From a checkpoint of a small transformer trained on Wikipedia.
Size: 9 layers, width 256, 4 heads of 32 (2 for keys and values), MLP 1536 SiLU, vocabulary 1417.
Architecture: RMSNorm before each block, untied embeddings.
Training: a variant of Muon for these matrices, 4557 steps.
MLP neurons of a small language model. Each row is named by its layer, matrix (up: input weights) and neuron, and shows model dimensions 32-127. Each number is 50 + 12 x the weight over its row's rms, rounded and kept within 0 to 99.
After each neuron's rows, "fires after" lists the tokens most often just before its 100 highest values on Wikipedia text that the model never trained on.

L5.up186:54 56 46 43 45 45 30 59 60 59 34 45 42 48 37 51 35 52 24 51 61 48 31 33 71 51 73 62 62 33 59 38 45 64 44 51 31 51 67 44 37 63 60 27 53 54 57 60 50 38 73 47 54 48 39 53 49 47 42 33 23 40 62 52 40 56 38 47 43 37 51 39 39 26 41 47 48 30 48 47 61 57 55 48 52 43 23 61 48 41 84 40 46 56 47 69
fires after: " S", " (", " s", " D", "es", "S"

L5.up733:46 35 39 41 38 63 31 44 51 61 61 55 63 29 66 74 39 47 41 55 64 72 55 47 49 46 56 45 36 51 60 19 35 57 17 38 47 55 40 59 62 24 47 52 43 63 40 53 47 66 63 67 27 57 30 55 27 43 58 45 60 43 18 48 60 46 54 34 40 53 42 45 47 44 21 44 61 44 75 53 70 42 47 70 61 64 44 66 70 49 43 71 54 55 51 46
fires after: " h", " l", " 0", " G", "^{", " L"

L6.up517:44 54 55 49 57 43 57 66 52 45 47 67 51 69 62 47 55 42 61 62 64 45 67 57 66 48 48 43 55 73 51 66 58 60 42 58 39 70 53 47 57 44 59 51 70 44 35 53 44 47 55 47 40 52 60 50 48 62 49 24 58 54 57 41 63 67 71 51 55 37 47 48 42 82 35 43 47 55 29 37 47 26 34 50 65 48 51 38 43 41 57 45 47 46 60 51
fires after: " |", " W", " L", " 4", " 3", "e"

L5.up1399:83 47 14 38 43 56 42 52 60 38 67 58 60 48 62 40 37 61 48 41 52 59 47 68 66 81 60 52 37 74 49 59 22 40 69 63 61 69 46 59 27 59 39 50 46 45 51 42 56 44 61 52 37 63 26 35 55 69 49 42 54 38 43 47 40 30 59 16 52 53 62 40 75 38 44 65 49 43 45 49 57 32 52 56 37 70 61 62 43 42 55 54 50 50 57 46
fires after: " C", "ant", " c", " St", "am", "y"

L5.up312:63 47 41 55 35 45 80 38 46 56 57 52 42 58 73 69 75 58 50 63 44 49 65 48 52 28 35 42 61 38 44 72 57 44 36 28 58 53 54 64 45 51 65 38 45 59 48 46 40 72 76 59 55 49 37 45 60 52 50 58 47 35 47 78 57 58 45 27 55 64 62 46 62 65 41 35 47 45 58 52 37 44 48 52 47 48 59 55 62 33 29 39 45 69 63 31
fires after: " R", " V", " S", "en", " v"

L5.up799:46 88 42 43 67 63 51 56 39 54 56 54 59 57 41 52 56 43 61 58 62 57 48 35 35 61 51 41 48 44 63 40 43 29 55 37 45 59 52 43 48 46 44 59 57 56 44 51 46 49 31 08 43 63 71 64 57 36 36 41 44 53 40 50 55 55 34 60 43 50 50 63 56 43 47 35 67 73 41 53 52 60 39 49 59 43 70 50 17 35 48 30 49 57 52 63
fires after: " Car", "ah", " Dav", "O", "I"

L6.up1325:54 32 54 12 29 66 53 45 65 60 61 43 70 59 44 58 68 52 65 51 63 47 56 53 44 47 58 54 40 53 54 55 46 67 62 38 59 48 46 58 54 52 67 42 50 50 57 43 35 42 48 69 40 49 63 72 52 43 48 49 59 58 49 44 47 61 47 52 50 35 45 41 64 59 58 42 54 65 41 71 54 44 33 33 48 63 53 45 41 50 51 52 42 56 61 53
fires after: " H", " G", " N", "r", " R"

L6.up194:51 68 51 39 50 56 49 40 33 81 41 51 40 54 29 38 57 59 36 57 56 35 49 36 66 41 66 28 51 27 43 47 53 56 53 51 37 54 57 61 39 52 76 56 63 53 78 49 66 47 47 51 33 25 54 44 60 68 55 51 52 42 54 40 47 42 81 63 44 51 30 29 46 55 55 42 59 50 61 41 68 72 47 31 45 40 51 49 50 48 71 72 34 40 52 65
fires after: " —", " |", "|", " ("

L5.up1054:65 60 52 47 50 66 72 58 33 44 47 44 47 37 38 52 38 40 60 42 38 30 60 34 55 34 49 63 58 50 59 47 42 58 59 33 81 62 47 54 62 53 62 58 34 37 60 58 42 39 79 60 47 34 73 47 37 41 56 45 41 40 66 37 68 64 64 47 34 68 63 57 46 43 45 42 46 52 60 52 36 36 34 42 41 53 17 70 43 42 32 56 47 68 43 32
fires after: " is", " was", " as", " f", " to"

L6.up221:38 74 47 27 44 34 63 70 42 70 39 62 43 51 53 67 55 56 64 42 60 59 51 45 48 56 43 48 43 34 39 48 54 66 51 46 45 44 35 50 80 43 59 70 45 55 64 60 47 69 44 62 53 57 49 56 44 62 53 62 42 23 76 45 63 47 37 32 61 64 58 58 52 77 57 59 58 51 49 61 32 25 20 40 55 45 50 45 50 67 54 59 48 59 57 68
fires after: " |", " (1", " H"

L5.up538:55 20 57 59 60 63 55 46 41 60 58 83 59 44 36 52 50 64 58 28 50 66 46 39 44 62 39 44 45 53 63 43 46 70 48 48 62 61 37 67 61 59 50 30 41 53 52 57 64 62 82 52 60 42 32 58 35 62 35 37 41 60 64 26 50 33 49 54 60 51 44 60 45 20 44 47 42 34 70 42 56 34 64 48 27 44 37 62 56 57 34 52 37 54 55 44
fires after: "g", "z", " G", "it", " d", "at"

L5.up427:45 43 30 48 31 43 60 72 57 67 55 63 44 52 64 43 46 67 41 31 42 41 48 45 54 38 50 69 41 26 77 54 39 57 36 38 53 49 59 56 71 43 52 42 45 52 43 51 67 71 54 44 54 36 60 60 51 40 67 79 33 41 65 37 56 52 39 44 42 44 51 33 36 47 60 64 52 59 61 55 81 58 35 56 78 53 52 67 48 36 37 68 41 78 68 54
fires after: " S", "s", " L", " w", " W", " l"

L6.up1087:62 66 50 57 47 63 56 59 38 49 21 64 42 57 38 47 57 48 50 29 39 56 41 53 70 62 41 59 50 47 59 62 49 48 54 42 41 53 49 74 50 59 23 35 48 49 47 51 44 48 70 36 49 58 57 47 59 36 43 59 49 33 50 53 43 32 45 59 38 46 57 49 66 66 63 49 60 39 52 45 29 37 50 22 37 32 64 39 45 65 41 53 30 37 57 45
fires after: "\n", " b", "ft", ".8", " a"

L5.up1448:33 51 60 70 33 48 48 76 86 35 60 58 47 43 57 47 41 56 53 65 45 24 59 47 37 49 43 14 76 50 56 51 27 34 50 35 60 40 33 75 51 69 52 53 51 39 28 54 60 28 69 62 23 34 39 63 45 63 66 59 43 48 40 43 43 61 54 45 53 43 42 45 29 59 49 61 49 56 33 66 32 33 51 53 47 35 46 63 46 66 46 47 34 42 62 56
fires after: " G", "ou", " H", " g", "u", "e"

L6.up438:42 50 53 48 38 60 60 56 65 72 45 57 32 36 62 67 48 68 34 40 40 31 57 39 70 28 45 78 48 46 46 60 52 48 48 53 41 70 42 52 56 54 59 57 45 26 63 35 60 67 73 62 43 51 66 36 72 48 54 69 24 54 41 67 55 25 31 33 45 49 32 39 57 63 69 61 57 61 36 64 57 47 49 40 55 44 79 55 56 49 46 57 67 55 28 47
fires after: "\n", " ("

L5.up945:62 42 57 41 48 44 46 71 70 33 47 48 21 56 59 40 50 52 39 46 60 63 62 45 76 43 61 55 46 28 40 48 49 27 44 51 54 60 64 47 62 49 30 45 67 48 54 61 67 50 43 61 53 50 66 37 53 39 51 41 64 54 39 39 43 67 49 52 56 45 34 45 41 71 49 47 59 37 58 48 61 40 56 50 33 77 49 47 63 49 56 50 56 32 50 63
fires after: " me", " re", "e", " Me", " Re", " Le"

L5.up640:45 54 63 48 41 49 54 81 39 47 49 71 34 46 59 36 55 29 33 18 52 54 37 33 41 68 53 40 46 45 58 53 48 31 51 54 39 54 43 50 57 47 66 56 62 35 43 49 31 57 52 30 76 43 60 37 49 38 43 64 40 58 75 29 45 52 23 62 37 34 44 48 30 53 32 25 43 49 36 64 46 53 44 40 50 43 55 32 38 57 40 35 50 44 56 52
fires after: "is", " inter", "f", " ass", "s", "uc"

L5.up1266:51 45 59 31 48 40 54 63 66 71 58 41 56 47 30 52 68 48 65 45 66 54 49 53 51 44 68 43 48 56 69 45 45 27 54 56 31 59 72 59 43 47 45 54 51 49 66 54 43 51 74 55 50 84 45 38 62 62 50 53 35 31 56 59 47 50 55 44 61 40 29 43 48 62 54 17 48 45 65 57 62 62 58 46 41 44 63 36 57 52 64 61 51 78 34 45
fires after: "h", "ol", "el", "l", "m", " gr"

L5.up891:80 66 64 43 32 35 45 47 49 61 56 43 55 39 63 55 41 37 44 49 71 58 43 40 51 57 53 39 46 29 58 42 73 34 85 66 29 66 48 25 61 34 57 47 31 59 34 38 57 62 66 64 36 71 72 47 39 57 45 60 60 43 61 68 43 71 35 49 48 43 43 74 36 59 58 43 45 41 69 52 58 61 40 52 53 50 76 63 64 49 22 40 61 61 54 58
fires after: " B", " F", " G", " v", " V", " H"

L5.up714:71 64 63 45 55 58 59 49 42 70 71 48 53 69 41 62 37 40 49 48 58 41 33 41 45 64 69 70 51 26 69 49 68 60 73 54 79 50 56 41 52 38 41 45 65 53 63 52 55 40 55 58 33 41 58 44 69 46 67 59 39 36 38 36 53 24 55 52 50 43 45 53 43 65 46 39 56 58 74 35 35 40 38 48 73 52 33 47 40 46 53 64 36 66 40 68
fires after: "\n", "s", ";"

L5.up1523:70 60 45 46 59 53 54 47 31 56 61 37 57 44 58 70 75 64 46 40 63 47 61 48 52 53 60 60 53 72 72 29 59 35 47 28 76 46 88 66 54 54 18 49 59 57 56 45 60 38 47 58 35 72 60 44 39 60 61 41 48 61 36 57 73 48 48 40 65 59 43 62 56 63 45 59 49 40 52 40 46 55 59 27 44 45 46 34 60 59 53 47 40 68 54 57
fires after: " 0", " bec", "th", "st", " -", "-"

L6.up1434:31 41 44 47 49 54 46 53 75 49 30 56 62 48 48 82 51 53 53 33 60 49 47 52 62 53 67 53 61 74 50 59 53 66 51 26 45 63 58 68 45 31 53 54 61 64 32 30 41 37 53 42 52 46 54 67 45 64 65 35 54 48 62 39 44 64 59 39 43 29 68 81 14 62 49 50 44 58 67 52 47 40 46 53 53 38 54 68 30 66 45 62 56 64 60 42
fires after: " 3", " 4", " 5", " f"

L5.up864:52 44 38 56 51 26 38 61 49 58 80 27 53 26 47 42 67 44 45 42 40 67 45 37 42 43 59 45 63 55 46 40 46 50 66 56 40 27 46 57 58 41 70 50 70 39 52 32 38 35 63 41 76 51 61 32 52 44 53 26 48 47 56 17 62 33 70 18 52 39 57 48 50 44 73 48 45 50 49 57 44 37 76 64 20 38 52 61 37 74 37 47 39 38 42 52
fires after: " L", " Y", " X", " H", " l", " Ch"

L5.up423:37 52 62 36 41 33 44 64 57 70 50 47 35 53 34 39 43 64 43 57 62 55 56 15 61 51 64 36 57 49 77 59 48 49 54 50 42 46 56 54 37 52 44 60 41 32 29 44 56 55 56 54 58 30 40 52 81 39 55 51 53 43 62 55 55 31 57 54 33 47 52 33 45 61 52 58 65 53 47 36 61 55 41 14 43 35 53 66 67 61 62 54 37 54 35 43
fires after: " |", " ", " 4", " (", "s", ";"

L5.up625:48 34 43 71 51 33 43 46 35 67 41 73 38 65 55 30 37 59 56 23 51 53 42 71 50 44 46 48 41 51 49 43 42 34 57 67 33 63 31 37 61 58 41 46 81 60 42 34 46 51 27 43 46 58 67 55 51 46 47 64 43 54 81 40 54 49 26 58 35 62 50 56 42 47 43 63 64 68 51 39 48 48 49 51 50 55 39 62 24 31 46 30 46 49 62 53
fires after: "f", "ent", "r", "v", "b", " inter"

L5.up1084:48 43 64 62 54 57 48 67 62 51 51 53 47 41 50 64 54 42 46 44 64 55 56 74 30 71 42 44 63 48 65 32 38 58 53 44 59 57 39 35 44 43 42 58 55 44 39 52 51 58 46 47 11 40 44 51 41 22 60 57 47 44 55 51 53 49 58 35 47 48 39 78 25 48 40 40 52 43 29 35 54 70 42 67 31 46 45 64 40 70 23 40 40 39 46 44
fires after: " D", " d", " was", " M", " F", " O"

L6.up1322:36 62 40 47 46 53 37 39 65 70 41 61 44 48 62 56 53 49 53 43 54 42 45 58 29 37 53 84 39 40 33 45 65 60 65 40 35 48 57 41 58 55 42 58 54 47 49 41 56 50 52 45 32 55 63 40 87 63 40 58 46 41 49 57 46 40 34 56 27 32 61 58 46 44 63 28 46 67 66 53 53 17 43 58 37 57 44 32 48 48 58 62 50 48 59 40
fires after: "\n"

L6.up505:47 52 66 17 52 33 48 51 37 51 63 57 50 43 57 43 33 71 43 22 65 53 46 42 47 41 34 39 52 32 61 56 45 53 53 60 50 68 59 61 23 50 56 70 49 43 44 58 63 46 59 53 34 55 42 41 64 52 72 63 75 45 46 73 44 49 42 41 68 80 53 48 50 38 51 39 41 59 71 56 72 27 58 45 47 33 37 53 50 50 60 44 54 74 52 69
fires after: " P", "ober", " G", " M", " I", " V"

L5.up951:43 32 52 49 54 56 66 47 52 48 83 71 45 55 67 32 58 58 40 53 46 64 36 67 58 56 52 60 55 47 68 40 23 56 55 65 58 54 51 60 65 60 48 52 54 54 40 62 40 48 35 67 60 51 52 48 68 55 51 54 62 63 38 55 49 42 43 49 50 58 43 43 54 50 45 48 44 57 46 28 55 45 47 76 69 40 56 66 34 42 32 58 46 42 44 49
fires after: " C", " Cal", "al", "c", " c", "ft"

L5.up523:38 47 68 46 51 30 68 61 61 38 46 32 58 38 28 54 38 37 47 51 52 53 32 36 55 58 45 59 57 67 66 40 48 44 47 47 57 25 55 54 53 46 52 66 56 35 30 52 54 36 49 34 38 36 42 63 50 45 41 43 25 40 35 56 43 38 46 53 69 42 76 59 47 66 57 46 58 57 49 55 57 39 55 44 41 68 24 61 36 48 38 53 42 64 46 32
fires after: "\n", "id", " was", "c", " is", " are"

L6.up18:57 54 38 51 44 74 38 57 45 33 48 55 44 43 64 41 67 61 57 37 42 46 56 54 57 45 38 44 35 37 53 33 54 51 47 63 49 87 40 58 58 46 42 53 79 64 44 50 57 53 66 65 75 43 46 63 62 68 71 45 39 53 74 30 24 42 29 27 32 46 53 45 42 50 51 31 54 46 64 44 41 44 50 55 46 53 50 44 60 46 45 52 49 34 49 55
fires after: " N", "-", " S", "N", " El"

L5.up244:57 34 54 44 47 63 49 33 37 84 50 70 44 41 46 63 60 56 53 51 41 46 44 53 45 45 49 59 45 63 56 39 58 45 53 62 68 47 46 42 50 76 54 63 56 78 39 50 43 53 60 36 51 86 40 35 60 59 53 44 53 66 61 63 64 46 69 61 21 63 77 57 36 67 50 56 47 56 68 37 81 62 51 47 73 52 16 38 62 31 28 41 42 49 32 44
fires after: " G", " g", " the", "F", " f", " F"

L5.up135:54 62 63 39 34 36 60 32 58 25 60 40 46 64 69 52 43 54 47 34 47 63 26 37 43 55 70 88 38 29 29 50 27 60 70 32 40 65 46 31 43 53 56 63 42 55 44 47 54 56 56 56 65 39 43 38 67 38 37 46 42 46 55 41 64 62 44 28 50 50 44 52 46 47 45 42 50 67 39 40 69 36 42 33 63 59 45 43 38 60 62 53 39 47 59 69
fires after: "\n", " is", ",", " was"

L5.up1050:52 39 52 45 42 33 58 53 71 56 42 30 36 52 63 56 59 75 32 57 55 54 35 65 73 57 48 50 21 40 37 38 27 52 35 17 52 59 52 30 55 40 73 54 62 76 32 61 35 62 45 63 60 38 55 58 51 51 62 49 57 57 57 61 33 51 39 27 41 47 70 47 57 56 55 37 54 48 44 64 40 46 53 40 48 59 44 58 58 56 53 46 45 54 64 53
fires after: " G", " V", " R", "ap", " L"

L5.up1257:51 51 35 52 53 50 56 37 60 50 49 51 50 29 50 31 46 59 53 59 42 53 48 56 53 71 33 49 57 26 55 60 65 39 46 48 31 57 60 46 33 14 49 64 52 40 47 48 57 58 37 50 52 58 46 53 57 61 46 72 46 39 36 52 48 32 36 37 57 45 66 38 41 36 64 35 44 48 64 49 56 41 53 48 43 62 57 61 23 41 33 56 46 47 57 64
fires after: " c", " C", " B", " (", " m", " b"

L5.up578:58 40 39 37 59 44 62 50 51 45 39 69 54 51 61 63 53 52 38 61 60 47 41 41 36 44 56 59 34 63 38 67 45 33 47 48 69 94 68 45 41 36 47 50 48 74 30 53 57 51 48 51 51 38 50 55 59 52 55 44 70 37 57 50 50 36 43 47 34 53 57 43 33 35 52 41 64 58 45 45 41 48 13 35 53 56 43 62 65 54 57 48 85 65 37 39
fires after: " V", " st", " St", " L", " v", " D"

L5.up35:58 50 57 41 43 55 47 45 71 53 62 68 76 39 48 30 56 71 64 56 47 60 64 44 75 58 54 50 62 55 66 40 29 43 43 43 67 55 45 25 52 32 53 72 57 53 65 46 36 53 43 53 53 37 21 55 72 65 66 48 53 46 33 69 59 44 41 31 54 34 66 39 49 54 52 57 61 54 49 32 49 76 53 48 53 40 21 44 54 53 70 59 54 26 34 80
fires after: " C", " T", ".", "T", ",", " ("

L6.up1499:46 54 56 56 61 36 60 71 67 59 68 41 53 60 48 56 54 59 42 70 51 35 54 27 46 70 59 48 59 39 59 47 50 66 44 37 43 54 50 41 38 39 48 67 53 65 35 31 53 42 50 54 56 41 63 67 64 36 65 67 44 59 64 54 50 42 59 35 66 52 42 29 41 43 50 61 66 63 54 60 35 47 48 48 35 47 29 54 40 56 43 43 61 43 58 47
fires after: " d", " D", "st", " was", "d"

L5.up28:46 34 37 32 47 19 45 75 67 74 65 54 54 60 62 45 53 41 60 41 59 60 69 50 54 47 61 30 48 59 50 15 49 44 51 64 85 58 48 62 56 47 43 53 36 45 38 28 34 60 51 47 45 52 43 53 31 73 47 69 63 47 90 52 45 52 42 43 34 60 36 35 60 44 49 45 65 35 65 28 57 67 44 46 56 52 44 73 47 50 60 43 50 66 46 63
fires after: " St", " J", " C", " |", " V"

L5.up1122:58 51 31 58 37 48 43 82 65 37 43 19 42 64 37 64 56 58 53 57 49 40 34 35 45 48 47 53 59 65 29 60 68 46 48 63 39 52 64 45 45 58 45 53 43 66 44 53 69 42 33 69 65 62 50 49 61 32 61 53 51 37 57 60 55 74 67 32 46 78 39 29 33 49 41 39 30 44 37 63 44 54 55 30 47 48 56 28 50 59 67 68 55 47 66 39
fires after: " re", "on", " ad", " Ad", " con", " "

L5.up1300:56 50 41 61 64 53 45 52 65 50 56 35 59 56 53 35 40 63 28 53 64 46 40 63 43 39 61 48 51 45 74 44 23 39 50 33 48 64 60 76 65 46 46 51 45 54 58 28 59 55 46 54 66 49 49 66 53 42 63 48 52 35 54 52 67 38 38 27 48 37 37 69 51 35 47 32 59 60 28 48 50 69 46 51 26 40 41 34 62 62 55 63 46 36 56 53
fires after: " d", " D", " him", " M", " H"

L5.up1133:37 50 48 67 42 47 60 61 36 59 43 68 39 37 55 65 61 55 45 34 19 27 62 47 42 49 45 36 48 54 34 49 47 58 55 38 60 40 47 45 80 39 50 62 66 42 48 20 71 67 28 62 52 38 43 55 45 62 40 74 34 48 52 54 48 58 40 55 63 33 51 51 52 42 60 50 48 70 36 44 71 48 63 38 45 51 58 54 54 59 33 51 64 61 37 60
fires after: " on", " On", " reg", " se", "On", "-"

L5.up123:28 58 13 51 37 72 66 39 49 69 46 60 51 36 50 46 44 20 46 50 52 53 55 48 42 46 51 57 55 51 44 50 26 40 44 54 49 44 53 53 22 43 52 54 61 68 69 41 38 75 59 53 45 57 40 44 40 28 65 52 45 44 50 39 58 53 43 53 52 42 35 46 46 43 38 59 45 53 57 48 48 56 40 70 53 63 34 55 49 49 32 40 29 26 77 54
fires after: " |", " 4", " 5", " p", " 6"

L5.up437:54 65 57 82 62 39 61 32 45 33 50 36 31 40 61 58 29 44 50 44 49 28 57 54 59 43 42 56 64 40 35 50 68 42 39 39 62 50 74 45 43 36 54 52 58 39 46 74 32 67 48 23 32 50 55 45 52 60 49 36 54 25 49 40 67 47 30 49 68 30 49 46 43 35 36 52 66 68 35 64 45 43 49 54 36 57 48 45 67 55 39 53 29 45 50 55
fires after: " Al", " Ju", "an", "l", "h"

L6.up1459:63 87 58 49 44 37 44 58 59 73 44 56 39 32 52 45 52 65 62 58 67 38 40 60 44 59 39 44 62 62 56 51 64 74 67 29 50 59 48 49 55 64 50 45 46 39 46 36 54 52 65 41 39 47 66 64 68 47 61 57 54 55 44 54 57 60 39 70 39 32 46 51 58 48 61 47 60 45 66 70 42 63 50 34 60 61 52 38 55 31 59 60 44 40 60 46
fires after: "\n", " l", " a", " am", "uc"

L5.up753:65 29 62 50 74 19 29 66 49 49 68 58 34 52 44 68 53 43 59 27 55 52 52 38 49 49 64 45 40 40 34 46 56 47 40 75 48 38 42 27 45 37 33 49 58 40 49 26 50 53 62 61 44 46 47 38 37 48 62 53 45 61 68 49 54 36 49 69 48 59 49 62 35 61 40 60 39 49 30 66 45 45 39 62 47 67 32 41 54 57 66 38 61 63 52 38
fires after: "e", " re", " me", " ", " w", "f"

L5.up1516:54 57 73 45 50 69 53 64 67 47 43 38 54 39 48 53 33 49 21 58 52 55 65 41 59 56 44 52 53 46 53 47 59 56 41 51 38 52 40 58 66 37 72 47 74 38 82 39 53 55 59 36 44 73 49 18 58 47 43 62 59 59 61 42 41 45 27 27 45 49 65 46 72 61 47 51 38 27 66 47 39 55 31 28 37 48 40 53 51 46 48 67 47 57 37 50
fires after: "\n", " is", " was", " ("

L5.up226:52 54 49 57 33 68 45 47 33 55 56 69 35 39 53 56 28 50 50 54 74 62 29 46 71 46 59 52 60 53 68 41 53 51 34 20 36 43 40 73 55 50 44 49 66 36 50 32 42 25 43 41 62 50 65 64 47 54 48 31 56 55 44 51 47 54 52 51 50 36 39 95 41 19 52 56 64 51 65 49 68 43 43 45 59 54 42 61 35 64 33 61 62 42 41 63
fires after: "it", "ist", "ig", "t", "rit", "at"

L5.up1319:67 47 32 51 45 33 61 63 53 68 45 65 61 54 55 67 47 43 57 52 55 63 58 33 86 50 60 51 73 41 26 57 49 50 40 48 23 52 42 59 61 50 35 53 33 37 30 67 70 39 60 52 65 45 41 48 71 47 34 56 75 52 58 41 60 39 35 59 25 45 65 74 71 51 50 60 25 70 55 28 63 41 46 32 58 54 71 35 46 30 47 34 53 50 68 68
fires after: " l", " L", " e", " S", "e", "os"

L5.up887:32 52 53 44 52 52 46 60 51 57 65 54 34 38 59 51 76 54 33 43 52 37 55 40 37 58 41 40 34 49 67 70 55 47 57 73 60 57 53 49 45 45 51 59 53 46 46 74 51 47 40 56 30 29 40 54 57 60 42 60 67 72 41 56 59 48 47 58 43 54 49 48 45 63 40 69 32 51 58 36 76 46 63 72 59 56 50 35 69 64 71 41 39 53 41 48
fires after: " |", "-", "f", "th", "00", "–2"

L5.up1385:65 60 37 50 40 73 60 47 60 57 57 54 47 38 55 48 34 46 53 48 52 75 48 64 35 50 51 59 60 32 50 49 63 56 53 50 63 50 76 43 62 40 64 58 51 33 65 49 33 55 52 61 42 40 39 62 65 70 52 44 55 26 66 60 56 36 42 73 60 60 40 45 62 55 42 63 58 50 46 45 45 55 52 64 37 37 48 38 50 64 64 39 73 38 51 61
fires after: ":", " is", ";", " M", "s", "at"

L5.up614:53 54 50 55 47 69 56 44 56 56 60 48 43 55 50 31 41 37 57 71 57 57 47 53 58 50 66 39 52 50 49 47 65 56 81 47 46 71 60 71 56 42 68 71 72 60 50 44 50 68 49 62 45 49 51 36 47 33 34 69 56 41 61 39 54 42 54 47 55 49 54 30 56 37 41 46 56 58 39 55 28 70 34 57 54 32 48 57 55 47 44 58 27 35 63 40
fires after: " |", " to", " his", " he", " p"

L5.up278:53 37 62 61 44 48 55 72 35 30 50 57 42 33 32 51 50 55 53 42 48 60 68 73 31 34 38 68 47 52 53 45 47 81 51 42 49 57 68 41 75 45 67 57 51 68 48 53 29 45 63 51 46 61 58 51 52 54 49 46 51 65 52 56 61 50 36 41 44 49 51 48 24 50 64 52 50 59 60 41 57 45 58 47 40 57 60 56 34 61 52 56 61 26 49 42
fires after: " im", "m", " Is", "oc", " tr", " o"

L5.up65:32 56 40 46 46 51 54 55 65 49 51 67 41 42 21 68 51 53 70 55 48 62 44 40 32 43 54 54 45 68 72 58 53 60 59 34 55 73 48 51 47 50 58 63 39 64 45 30 42 52 61 37 45 57 59 44 63 67 33 54 47 48 52 62 41 41 58 32 54 48 57 57 55 38 57 58 15 58 78 48 56 58 63 37 46 51 45 39 60 78 36 48 48 62 56 47
fires after: "g", ":", "im", "m", " im"

L5.up422:32 42 45 66 65 46 38 38 59 64 62 59 66 38 63 50 34 54 44 55 61 45 37 62 56 57 45 48 59 60 50 36 47 51 40 44 48 45 62 66 75 41 56 52 47 44 68 51 53 50 60 47 45 50 53 45 41 40 69 44 54 47 44 33 64 38 45 36 41 50 50 49 33 48 47 83 42 39 83 53 37 45 44 52 34 56 51 48 51 69 59 46 39 55 22 35
fires after: " ", " L", " l", " ab", "ollow"

L6.up471:68 49 37 46 55 48 42 56 55 39 76 52 50 50 69 66 29 66 52 56 43 49 63 39 27 54 65 52 23 23 48 58 48 58 24 50 54 47 35 56 42 43 47 51 64 67 55 40 39 60 72 46 57 26 54 55 53 67 42 51 43 58 64 32 38 39 31 38 38 22 45 36 44 53 72 42 63 63 70 63 50 44 41 74 36 45 30 46 41 50 35 46 66 64 41 30
fires after: " f", " l", "f", " L", "el", " F"

L5.up562:59 38 60 13 47 70 60 46 68 51 63 34 51 43 37 62 40 59 60 67 54 55 52 48 52 41 69 41 43 37 62 50 34 53 40 45 58 59 57 49 38 62 45 56 57 53 55 51 32 64 67 40 38 65 39 47 53 51 49 73 55 35 56 51 60 64 80 39 38 25 51 50 21 56 43 39 45 38 46 47 52 52 56 75 55 33 52 49 60 47 56 39 79 27 16 45
fires after: " ", " F", "um", " P", "f"

L5.up1229:66 62 60 20 59 56 62 50 48 55 42 40 57 60 39 39 45 42 52 44 60 36 45 40 38 67 36 43 64 63 36 47 40 50 45 39 41 59 58 75 63 47 44 27 57 44 44 55 44 49 57 54 36 24 52 56 77 74 55 47 39 31 56 36 25 70 28 24 49 62 60 45 54 59 40 41 51 60 58 47 47 56 23 63 65 36 46 43 16 39 39 50 62 56 33 41
fires after: " E", " S", " A", " N", "o", " L"

L6.up370:47 42 37 53 56 62 59 41 53 69 20 54 51 55 56 59 34 39 33 29 30 56 46 51 52 50 50 58 44 23 41 52 61 45 30 63 53 51 61 52 45 32 40 46 40 44 52 41 34 64 44 49 46 40 52 58 57 39 72 71 52 38 48 45 34 38 64 58 64 37 66 38 61 47 47 55 63 30 68 37 57 56 17 39 43 54 58 65 55 54 44 53 56 55 70 59
fires after: " V", " N", " Z", " R", " Be", " v"